{"num_hidden_layers": 13, "hidden_size": 512, "num_attention_heads": 4, "num_key_value_heads": 4, "head_dim": 128, "intermediate_size": 2048, "vocab_size": 32000, "hidden_act": "gelu", "norm": "layernorm", "norm_place": "pre", "norm_eps": 1e-05, "positions": "rope", "rope_theta": 10000.0, "rope_fraction": 0.25, "qk_norm": false, "attn_scale": 0.0884, "bias": "qkv", "tie_word_embeddings": false, "parallel_block": true, "init": "normal", "init_std_qkv": 0.0203, "init_std_o": 0.0, "init_std_up": 0.0203, "init_std_down": 0.0, "optimizer": "muon_variant", "learning_rate": 0.00898, "lr_mult_o": 1.5, "lr_mult_down": 0.7, "beta1": 0.9, "lr_head": 0.00394, "max_grad_norm": 2.0, "warmup_steps": 200, "schedule": "wsd", "decay_fraction": 0.918, "decay_shape": "pow", "final_lr_fraction": 0.0, "batch_tokens": [32768, 65536, 131072, 262144], "max_seq_len": 512, "doc_mask": true, "train_tokens": 728300000, "max_steps": 7413, "dataset": "wikipedia_en"}
MLP neurons of a small language model. Each row is named by its layer, matrix (up: input weights) and neuron, and shows model dimensions 170-297. Each number is 50 + 10 x the weight over its row's rms, rounded and kept within 0 to 99.
A block is one neuron, or neurons of one layer that tend to fire together. After each block is what it responds to, as a language model described it from the Wikipedia text at the highest values.

L8.up796:64 55 44 50 38 39 32 51 61 44 58 39 46 84 48 58 52 44 42 52 53 44 65 44 46 55 59 41 56 59 41 57 31 59 41 58 44 61 47 51 41 53 56 63 41 65 66 53 26 60 42 50 42 50 57 62 66 46 44 50 43 38 46 51 32 44 50 37 38 47 65 44 40 83 50 51 47 30 56 41 45 50 46 55 37 53 70 64 44 68 54 58 48 50 55 55 42 58 40 36 58 47 36 63 57 43 37 38 57 46 42 74 63 53 42 69 47 57 50 40 56 48 26 64 59 74 42 45
L8.up882:56 65 44 44 38 50 43 47 59 35 33 63 30 61 57 48 58 38 45 43 35 49 50 44 27 50 53 51 41 46 45 38 57 60 42 68 51 60 61 52 57 65 49 60 59 69 50 45 50 57 40 49 40 46 64 62 52 43 53 64 49 64 61 62 35 55 46 63 50 55 62 52 47 49 48 30 38 33 50 57 49 56 48 55 55 53 60 64 48 37 60 47 43 30 51 45 50 60 51 36 45 53 51 52 60 53 58 46 55 46 47 47 40 57 30 57 52 59 43 57 38 58 50 41 54 48 39 75
L8.up1248:54 52 60 64 30 77 60 33 45 63 49 49 45 46 46 43 44 58 52 38 51 65 55 38 28 39 54 42 57 50 44 57 56 36 65 61 50 35 63 37 48 55 39 55 67 61 62 39 51 54 52 54 45 49 36 57 40 56 62 61 54 51 54 41 70 67 47 25 62 59 49 38 40 63 74 46 36 47 58 50 59 84 53 48 46 49 64 54 52 40 43 56 56 49 64 42 43 55 32 58 50 50 49 63 34 43 51 44 65 51 42 51 53 60 45 57 54 46 57 51 47 42 39 47 60 45 47 59
L8.up1770:51 42 49 55 42 52 44 59 59 48 25 60 45 44 37 54 57 48 41 39 38 43 59 43 40 46 47 45 40 49 32 54 51 39 55 57 41 52 62 34 27 44 59 41 40 65 49 64 31 43 67 62 46 34 52 44 33 32 46 49 42 42 57 65 51 45 47 65 53 36 52 52 73 50 37 18 57 47 48 45 66 36 58 47 44 45 61 43 61 42 50 19 41 51 65 67 50 55 36 42 51 48 38 44 61 50 49 45 55 45 39 61 57 46 37 64 61 57 31 42 63 49 50 40 57 64 35 47
Superlative-clause auxiliaries before "ever". Auxiliaries or verbs right after a superlative phrase that lead into "ever", as in "greatest I've ever", "has ever"; also "not", "less", "more".

L6.up859:45 57 49 61 43 48 65 55 40 43 48 42 45 52 55 59 64 68 64 59 41 70 51 41 53 42 62 49 46 50 56 67 52 44 49 51 55 48 62 45 43 73 65 48 56 40 36 46 58 56 38 60 54 48 48 49 44 55 50 40 59 65 41 49 50 68 39 63 68 76 39 58 46 52 48 40 56 39 61 70 51 48 49 72 54 48 59 42 60 56 56 42 50 57 57 63 45 51 29 50 47 53 37 43 45 52 48 58 52 39 47 53 16 60 44 52 62 38 57 55 50 39 53 46 48 51 60 28
Mid-name fragments. Word pieces inside rare, often foreign proper names, such as Sreelak-sh-mi, Kha-y-yam and Cha-ch-h, plus the hyphen or period within names like Khanty-Mansijsk and N.Y.

L2.up83:53 53 55 64 40 53 54 54 63 22 55 51 48 56 48 63 55 38 57 52 50 40 50 31 31 45 62 41 56 44 54 55 54 63 50 66 49 41 54 67 48 49 47 52 30 59 53 51 58 42 48 59 39 47 68 60 56 62 57 34 44 44 66 42 42 42 26 37 51 37 49 47 44 49 47 48 57 33 38 55 48 52 53 40 62 30 53 67 46 59 40 55 50 54 62 51 59 49 40 54 47 56 52 62 58 37 58 66 31 20 38 34 47 43 65 52 47 46 45 48 43 53 46 55 47 54 38 57
L2.up139:30 74 55 46 48 54 36 52 55 57 58 57 65 69 52 52 48 37 34 43 50 37 52 43 48 55 51 34 60 53 55 58 51 52 56 67 53 64 56 40 42 67 64 57 50 53 54 61 59 35 41 55 62 55 63 48 49 56 44 75 50 39 59 49 31 61 71 49 37 50 49 37 57 49 51 38 31 19 71 63 76 49 54 44 34 51 46 62 36 60 70 40 47 46 58 59 58 35 55 42 56 40 53 33 50 53 42 45 45 39 46 60 46 46 56 59 50 60 44 60 39 70 51 60 62 48 47 62
L2.up305:45 61 51 79 67 62 38 60 58 56 38 60 54 34 60 77 52 42 51 56 49 40 41 50 43 61 49 63 51 64 76 38 43 57 47 56 47 71 44 39 45 43 38 36 40 65 63 32 60 47 23 37 61 55 51 44 63 66 32 44 47 51 49 41 49 41 42 61 41 49 51 60 60 45 50 75 66 25 47 43 69 70 55 65 71 40 38 51 69 50 40 39 66 58 63 32 41 63 42 53 73 69 42 32 59 29 48 45 53 35 36 47 43 42 52 77 42 56 39 56 44 41 44 53 50 62 54 43
L2.up453:30 53 51 39 68 49 57 56 61 45 47 60 64 53 55 33 51 32 56 48 42 45 33 56 45 57 56 59 55 34 38 65 48 45 54 55 39 43 50 46 42 52 54 41 30 50 37 73 61 47 38 57 63 64 48 50 57 60 33 64 39 35 48 60 46 51 48 56 57 23 48 38 53 46 45 42 36 46 50 52 48 41 47 56 34 60 33 45 31 33 53 59 69 46 32 35 60 52 46 48 49 49 52 32 55 55 40 70 70 55 51 71 46 37 54 39 59 63 58 26 50 35 54 43 64 51 53 56
L2.up547:51 48 52 40 59 69 42 45 54 38 64 49 69 44 54 76 51 36 56 64 41 56 44 44 50 53 59 47 40 52 55 47 60 57 56 41 46 45 55 34 60 50 51 60 35 36 55 49 69 48 43 59 48 51 50 60 59 55 52 36 53 39 46 46 41 59 55 45 44 42 49 28 55 54 52 56 50 43 35 52 46 64 45 69 61 53 69 37 44 34 52 72 75 42 68 58 32 51 57 46 76 52 65 46 58 69 64 62 62 43 51 53 46 61 39 47 61 51 39 48 54 57 51 46 46 24 46 62
L2.up718:42 54 53 42 40 41 57 60 44 72 50 54 66 63 47 51 52 43 56 24 54 45 45 65 43 51 55 48 64 56 57 64 60 41 67 51 43 36 60 51 54 60 45 37 41 34 50 58 62 48 67 40 54 55 63 48 47 48 40 44 64 51 28 57 54 54 58 45 34 22 64 55 51 54 59 48 44 46 37 38 59 51 53 54 55 54 62 56 49 61 55 41 58 52 60 40 43 54 52 35 67 63 65 32 37 52 52 44 44 55 51 62 65 64 53 57 53 40 62 60 55 35 63 51 53 67 68 46
L2.up778:58 60 64 39 44 45 62 62 39 48 51 64 50 68 45 52 42 63 50 34 60 43 63 41 37 57 48 39 62 49 47 50 55 55 50 34 53 69 51 57 37 51 54 44 44 26 48 41 85 22 45 64 74 55 37 60 28 52 47 43 49 43 48 44 46 46 42 44 41 55 35 58 60 64 45 41 55 30 45 54 50 74 37 49 30 65 52 53 50 55 44 51 65 53 45 29 48 36 48 45 66 54 47 42 48 43 51 48 61 71 49 54 44 42 62 62 55 45 50 34 51 44 54 57 48 43 51 53
L2.up1025:55 44 35 56 67 51 51 46 59 46 35 59 44 58 54 51 32 45 46 50 69 45 54 30 48 46 35 51 41 45 47 44 46 41 53 45 63 54 39 56 58 47 49 41 40 42 54 63 46 58 62 51 49 79 53 65 51 51 46 41 46 60 41 50 46 68 70 50 46 39 49 56 52 44 45 31 49 44 48 46 56 59 46 60 56 42 64 48 61 47 31 40 45 37 54 51 64 57 33 42 48 53 55 67 53 58 47 60 47 35 43 43 33 56 53 59 36 53 38 44 41 60 41 50 48 33 51 56
L2.up1060:45 48 36 57 61 78 61 47 76 52 55 56 46 64 50 51 50 56 44 34 42 45 29 51 41 56 53 50 51 48 55 37 66 52 41 51 57 42 61 56 56 49 56 45 68 46 56 72 66 42 54 48 50 30 38 47 64 58 43 38 59 44 50 54 33 37 43 57 56 56 33 45 49 35 43 52 38 61 47 53 51 55 54 43 45 50 62 44 48 38 62 48 49 65 55 70 62 53 59 49 65 65 37 44 62 38 44 54 39 44 39 56 39 28 46 43 53 29 51 46 58 53 63 32 50 50 50 52
L2.up1133:35 66 44 46 57 62 57 36 48 50 42 57 43 50 48 51 53 43 52 47 46 38 53 58 37 34 49 64 82 58 66 59 61 61 45 42 50 75 39 57 38 54 51 51 28 55 48 37 49 45 70 48 56 69 50 30 35 62 56 56 50 52 68 50 31 47 49 50 44 47 62 55 39 62 45 42 47 50 75 45 51 43 50 51 44 36 48 73 45 49 45 55 70 59 56 54 62 24 39 45 49 70 51 35 48 53 53 48 58 37 47 55 45 61 59 53 37 70 40 39 54 43 47 53 44 35 58 37
L2.up1190:57 46 49 72 53 42 62 53 53 38 39 56 53 68 44 66 62 50 46 55 34 42 44 65 55 44 60 54 74 35 51 47 48 49 42 53 37 52 36 67 72 48 44 54 38 42 35 49 49 30 44 50 42 45 54 60 46 64 46 42 57 50 59 43 31 53 41 65 52 26 60 52 47 40 53 61 51 52 30 46 57 65 59 44 48 49 63 54 36 48 51 45 77 46 53 36 64 32 49 57 60 66 53 51 51 63 51 49 61 53 49 60 34 46 42 59 41 27 40 47 51 49 45 58 42 43 37 57
L2.up1288:52 52 41 48 44 57 58 52 44 47 52 46 48 58 57 66 40 62 59 46 38 34 53 33 23 57 44 69 67 49 40 54 55 33 31 45 36 30 47 47 45 56 56 38 44 55 57 43 58 53 35 33 66 62 73 55 56 50 34 56 43 56 46 44 62 50 35 46 56 47 69 37 63 32 44 40 56 53 42 66 53 52 40 32 52 46 39 64 54 32 45 30 36 41 40 28 58 53 61 57 49 30 81 46 61 62 45 33 47 62 29 45 28 63 54 49 58 42 44 55 51 42 47 60 30 53 46 57
L2.up1414:53 38 46 56 57 55 39 47 71 53 41 38 57 44 48 57 41 51 59 46 53 59 56 62 58 43 58 41 58 47 44 51 52 47 31 46 64 41 54 46 57 69 67 41 54 58 42 59 48 64 49 51 58 43 50 63 53 45 16 60 57 41 46 61 55 55 59 43 47 32 41 44 33 44 53 40 50 47 37 50 38 53 72 40 42 53 30 53 50 45 35 44 58 43 53 49 51 31 47 51 31 38 52 44 44 61 50 49 48 67 41 54 24 52 41 56 47 31 51 31 55 40 53 63 53 57 38 41
L2.up1668:33 54 57 58 53 33 57 68 47 44 38 28 57 43 55 54 39 57 64 62 70 40 47 56 50 50 43 56 40 59 76 73 45 54 55 61 41 38 49 68 44 45 54 59 46 47 30 53 45 55 38 50 62 57 56 61 48 71 52 38 69 58 30 39 48 70 61 43 43 42 44 28 61 47 52 51 43 62 41 45 56 54 54 58 45 32 43 67 38 46 37 41 47 52 54 42 53 60 53 40 47 54 50 47 39 62 64 50 51 43 39 63 34 41 32 41 57 43 58 65 53 42 45 48 42 61 55 61
L2.up1981:35 50 44 68 42 53 46 48 56 47 43 50 61 57 29 50 27 42 48 50 43 59 53 64 42 58 52 55 53 42 46 31 57 59 47 53 47 52 41 42 33 27 57 48 45 43 61 64 47 66 71 48 45 57 44 51 62 57 42 40 51 60 64 32 44 62 48 45 54 44 52 56 40 57 45 54 62 43 52 46 62 64 39 57 51 47 48 51 39 62 66 53 48 56 63 55 68 36 54 42 66 47 54 43 52 53 41 32 55 65 58 45 38 64 36 41 51 51 33 55 44 57 41 47 52 54 54 42
L2.up2031:43 67 39 59 54 42 59 58 58 49 47 55 55 65 54 30 53 47 47 59 46 51 67 64 42 48 56 56 61 48 28 65 45 77 52 40 50 56 39 53 49 35 55 31 46 47 52 62 42 53 50 52 65 74 45 60 66 56 55 51 49 59 34 36 49 51 59 52 56 54 50 59 58 58 58 45 53 33 56 63 58 78 55 49 49 55 41 38 34 58 60 33 31 29 39 58 53 29 51 58 66 46 41 43 57 31 43 66 69 43 57 67 38 51 40 61 61 47 57 37 36 43 36 57 51 53 30 58
Mid-word single letters. Single-letter or short subword pieces, often "s" or an apostrophe, splitting names and rare words mid-token, such as Cu|s|caden, Je|s|sica, O'Neal.

L6.up1508:60 59 60 47 48 78 33 49 38 66 60 26 48 53 66 53 58 45 48 40 55 35 55 57 53 51 51 56 31 48 50 43 38 58 53 53 58 42 63 56 50 24 34 45 43 54 54 50 53 57 51 53 48 50 39 57 40 57 61 36 41 62 56 56 54 66 57 51 54 42 67 56 53 49 55 48 43 59 34 57 51 69 42 47 59 43 34 54 56 49 37 56 55 57 45 56 43 61 49 52 56 50 61 60 48 65 58 43 57 52 70 53 57 43 53 44 50 53 43 57 27 60 50 37 59 52 38 49
Pre-verb auxiliary slot. Tokens just before a main verb in a clause, such as "t" in don't, infinitive "to" after a verb plus its object, "not", "will", "have", and "they".

L2.up133:51 65 44 53 46 35 45 57 37 35 21 46 42 57 69 44 50 45 47 43 50 59 60 58 48 46 43 67 59 49 54 41 55 55 35 49 70 62 52 54 48 51 58 57 34 56 44 45 33 46 56 54 41 43 51 52 38 69 36 39 41 52 47 51 37 45 45 45 53 48 42 43 47 52 60 54 54 46 53 46 48 50 46 45 62 48 37 39 71 50 46 42 54 42 57 44 70 38 52 40 47 52 43 61 63 54 56 46 16 56 62 51 42 54 44 30 54 49 39 39 57 51 60 39 48 71 28 48
L2.up223:53 44 46 52 45 56 44 44 57 36 34 74 51 48 53 57 45 34 30 47 49 67 61 47 25 45 56 57 48 43 50 55 42 38 42 58 55 50 36 54 71 50 52 48 49 54 36 47 51 45 47 44 62 54 42 59 55 58 56 37 30 49 47 48 44 53 47 48 66 41 74 60 46 49 56 46 35 72 27 45 62 61 40 50 65 49 66 52 64 49 47 39 45 46 55 54 51 54 45 47 53 64 40 68 33 54 41 54 37 63 71 40 51 48 53 56 61 51 39 44 43 58 53 40 54 54 30 43
L2.up333:48 43 37 57 51 53 57 42 66 33 44 49 55 50 59 55 51 50 62 58 43 60 54 53 58 56 63 47 62 51 42 42 61 45 27 58 66 32 47 41 57 55 62 39 64 51 40 59 49 42 59 45 68 49 37 74 36 67 50 46 50 63 43 56 58 54 62 61 56 30 59 49 39 58 53 48 39 53 42 65 46 77 50 59 55 58 47 60 47 44 52 55 34 51 43 37 57 54 44 58 64 44 53 52 58 63 46 42 66 49 53 42 56 61 51 51 40 55 48 44 54 37 56 44 43 47 45 39
L2.up488:51 53 59 38 42 50 57 44 68 45 55 58 48 56 53 44 34 54 64 54 50 38 64 52 48 46 46 62 45 53 34 58 53 64 49 42 39 48 45 31 45 43 51 44 52 39 48 44 48 34 40 42 56 51 74 60 42 62 49 51 51 52 43 60 44 48 57 39 50 57 55 57 47 56 45 55 43 59 60 41 67 62 54 58 56 57 54 67 57 44 69 49 53 48 62 42 48 69 44 38 58 61 74 48 47 52 44 46 45 40 67 51 30 69 52 40 48 60 37 72 56 53 45 60 57 40 45 43
L2.up620:38 55 48 63 44 60 38 52 40 53 41 39 61 39 51 46 43 53 56 43 39 62 74 58 29 55 57 51 40 71 35 55 49 57 47 36 51 47 58 39 58 45 29 53 48 45 49 43 54 53 56 44 51 46 46 50 39 52 48 51 43 53 56 71 37 46 65 35 55 53 37 55 49 66 53 48 44 33 63 59 54 51 37 37 52 67 48 55 36 50 42 58 43 39 57 43 38 63 39 54 59 42 58 58 38 68 56 45 40 44 33 51 44 49 51 53 35 36 36 46 47 47 56 46 43 65 63 52
L2.up628:50 38 61 55 43 58 50 57 47 41 52 51 58 50 56 52 49 43 52 40 38 46 55 38 52 48 60 54 34 62 65 63 36 25 47 52 38 50 71 38 48 65 25 47 64 60 52 47 39 42 41 48 54 45 51 68 50 56 43 47 62 58 63 46 55 51 56 37 47 53 43 28 46 36 52 46 45 38 43 50 37 45 41 65 47 68 64 58 53 43 38 51 52 47 66 43 50 64 35 59 56 57 52 62 48 57 46 30 67 45 43 48 75 50 40 37 77 48 50 34 27 31 50 55 54 52 51 55
L2.up657:47 59 48 43 51 43 47 49 57 32 52 47 40 63 57 43 45 44 48 60 39 55 58 55 41 61 35 53 49 62 47 46 38 59 60 38 63 45 47 34 59 36 40 39 54 58 45 52 28 58 46 53 61 55 61 63 50 52 55 59 45 63 32 52 57 40 48 43 47 43 59 40 51 46 63 31 55 56 77 75 36 48 45 78 41 62 57 67 55 28 44 45 37 57 39 57 68 52 37 49 52 58 59 36 43 63 52 51 46 55 40 46 37 49 47 43 59 63 43 31 50 36 34 43 51 55 57 45
L2.up722:49 48 40 41 56 43 35 27 61 42 24 50 56 50 59 54 48 58 32 54 53 59 30 39 30 55 41 53 66 55 35 38 40 56 49 55 56 47 47 43 52 50 44 47 37 16 50 46 45 60 65 64 66 52 34 56 58 39 56 49 46 39 60 40 49 68 48 46 63 43 48 69 58 58 58 39 47 48 34 58 42 38 49 43 56 44 37 66 47 46 50 36 53 54 51 56 67 41 56 43 53 49 47 39 35 58 49 50 45 53 54 41 41 56 49 71 60 40 43 50 64 43 50 39 56 46 43 61
L2.up1069:51 65 52 58 54 63 39 58 52 50 42 40 52 46 61 71 41 36 38 41 47 42 45 46 31 52 63 59 48 65 55 44 56 53 42 58 56 57 49 59 59 63 42 48 41 62 45 60 41 44 75 61 63 64 37 31 53 51 42 42 66 64 48 58 60 40 58 37 49 31 54 31 55 54 43 52 49 50 56 52 54 53 65 49 55 52 63 52 52 44 48 49 51 57 39 63 45 65 39 53 61 64 42 48 46 53 59 47 57 51 51 42 52 56 64 50 54 48 47 41 36 55 44 37 54 53 54 63
L2.up1101:43 60 45 58 40 54 50 47 52 56 50 52 32 54 41 47 44 37 54 61 41 53 64 70 55 72 41 43 58 50 42 39 62 25 44 62 46 55 40 51 51 48 51 40 44 35 49 80 52 47 41 52 61 59 50 54 54 54 51 40 53 49 49 78 50 53 42 51 43 58 50 31 59 56 52 55 51 51 39 55 53 70 46 46 39 48 53 51 42 59 56 43 51 49 28 57 51 49 52 52 66 45 33 37 61 39 44 60 26 41 58 41 64 64 47 53 56 43 50 60 60 64 42 52 58 33 39 54
L2.up1182:50 45 39 44 48 53 57 48 58 38 44 52 60 55 76 42 47 49 59 46 44 42 66 44 48 47 27 42 53 69 53 45 55 61 43 46 54 64 42 66 53 56 58 64 52 66 35 52 48 55 50 51 39 39 62 64 48 58 41 49 45 54 31 50 56 60 40 46 43 56 52 65 49 62 61 42 52 45 58 47 40 45 26 48 50 47 40 56 50 43 53 39 52 63 43 47 36 40 71 56 45 44 52 63 43 55 41 54 49 37 48 51 43 48 51 56 59 41 63 53 51 59 60 38 43 50 33 54
L2.up1254:45 41 59 61 30 51 32 44 66 56 56 39 31 56 68 40 38 57 40 70 48 50 60 49 37 54 39 43 26 45 52 58 51 51 48 47 52 61 44 53 66 75 53 51 23 36 56 48 50 55 53 47 69 43 55 49 53 59 61 52 58 69 44 45 47 41 48 67 48 40 41 45 71 64 47 37 66 59 40 56 55 63 56 64 66 42 52 56 51 55 61 45 58 57 61 62 66 41 41 55 40 48 41 43 40 45 45 43 69 36 47 49 39 38 52 57 57 44 62 41 57 52 49 55 31 56 61 52
L2.up1310:40 61 58 56 49 57 30 37 51 57 45 49 56 69 59 48 58 50 68 34 53 39 39 63 46 44 73 57 72 55 32 61 39 59 57 49 63 67 50 38 39 45 64 55 27 50 55 48 59 56 45 49 60 39 42 58 55 51 32 50 55 58 56 77 66 48 73 37 61 55 51 36 52 65 41 43 54 51 59 39 54 43 70 55 42 46 55 55 60 43 44 52 41 56 32 51 76 45 42 45 56 41 68 36 60 59 46 39 39 60 52 42 60 56 58 40 63 58 48 51 48 61 54 53 51 63 46 52
L2.up1524:39 46 61 29 55 59 35 44 61 56 45 46 64 63 46 43 56 54 68 54 39 49 40 54 55 35 60 51 49 35 64 50 71 44 52 55 46 45 36 30 55 39 36 63 35 43 66 59 44 50 63 55 55 44 54 61 55 52 43 49 51 34 52 34 38 47 42 46 43 36 61 44 80 70 59 47 46 52 50 39 44 48 53 69 39 29 63 38 28 44 58 40 44 60 60 55 45 43 60 45 60 54 58 38 52 65 38 30 53 49 65 63 47 34 46 64 51 32 41 54 59 55 52 53 68 35 52 49
L2.up1672:51 57 57 54 36 62 55 58 58 52 43 50 76 52 61 47 44 44 47 50 49 66 65 63 36 52 44 51 62 68 20 48 48 58 58 44 62 52 46 50 54 56 29 42 51 55 59 51 46 62 41 54 44 39 44 47 26 57 68 62 49 48 70 39 33 42 62 39 47 45 50 54 49 53 50 41 54 43 53 67 62 63 54 53 47 68 34 72 41 38 37 62 49 38 57 31 53 34 58 50 59 55 66 51 60 48 47 50 48 50 49 51 56 44 46 52 57 56 64 58 65 51 46 29 40 52 38 58
L2.up1735:66 42 52 58 55 43 48 42 39 47 65 27 56 56 53 65 36 68 53 58 42 45 46 54 36 59 65 34 65 61 59 45 62 48 57 51 42 35 47 51 46 62 51 52 51 47 61 48 58 46 43 70 41 45 42 54 61 52 61 55 56 53 62 47 47 53 60 26 30 50 39 35 49 56 41 49 73 53 48 41 63 54 52 58 63 63 52 64 48 59 52 59 81 57 62 47 52 53 47 48 62 46 61 46 47 51 41 39 48 54 55 50 53 50 52 48 48 45 47 57 45 41 25 32 56 73 70 54
Negation contraction pieces. The t in don't, didn't or wouldn't, plus not and never, and mid-word apostrophes (O'Keefe, It'd); weaker on fragments of quoted names.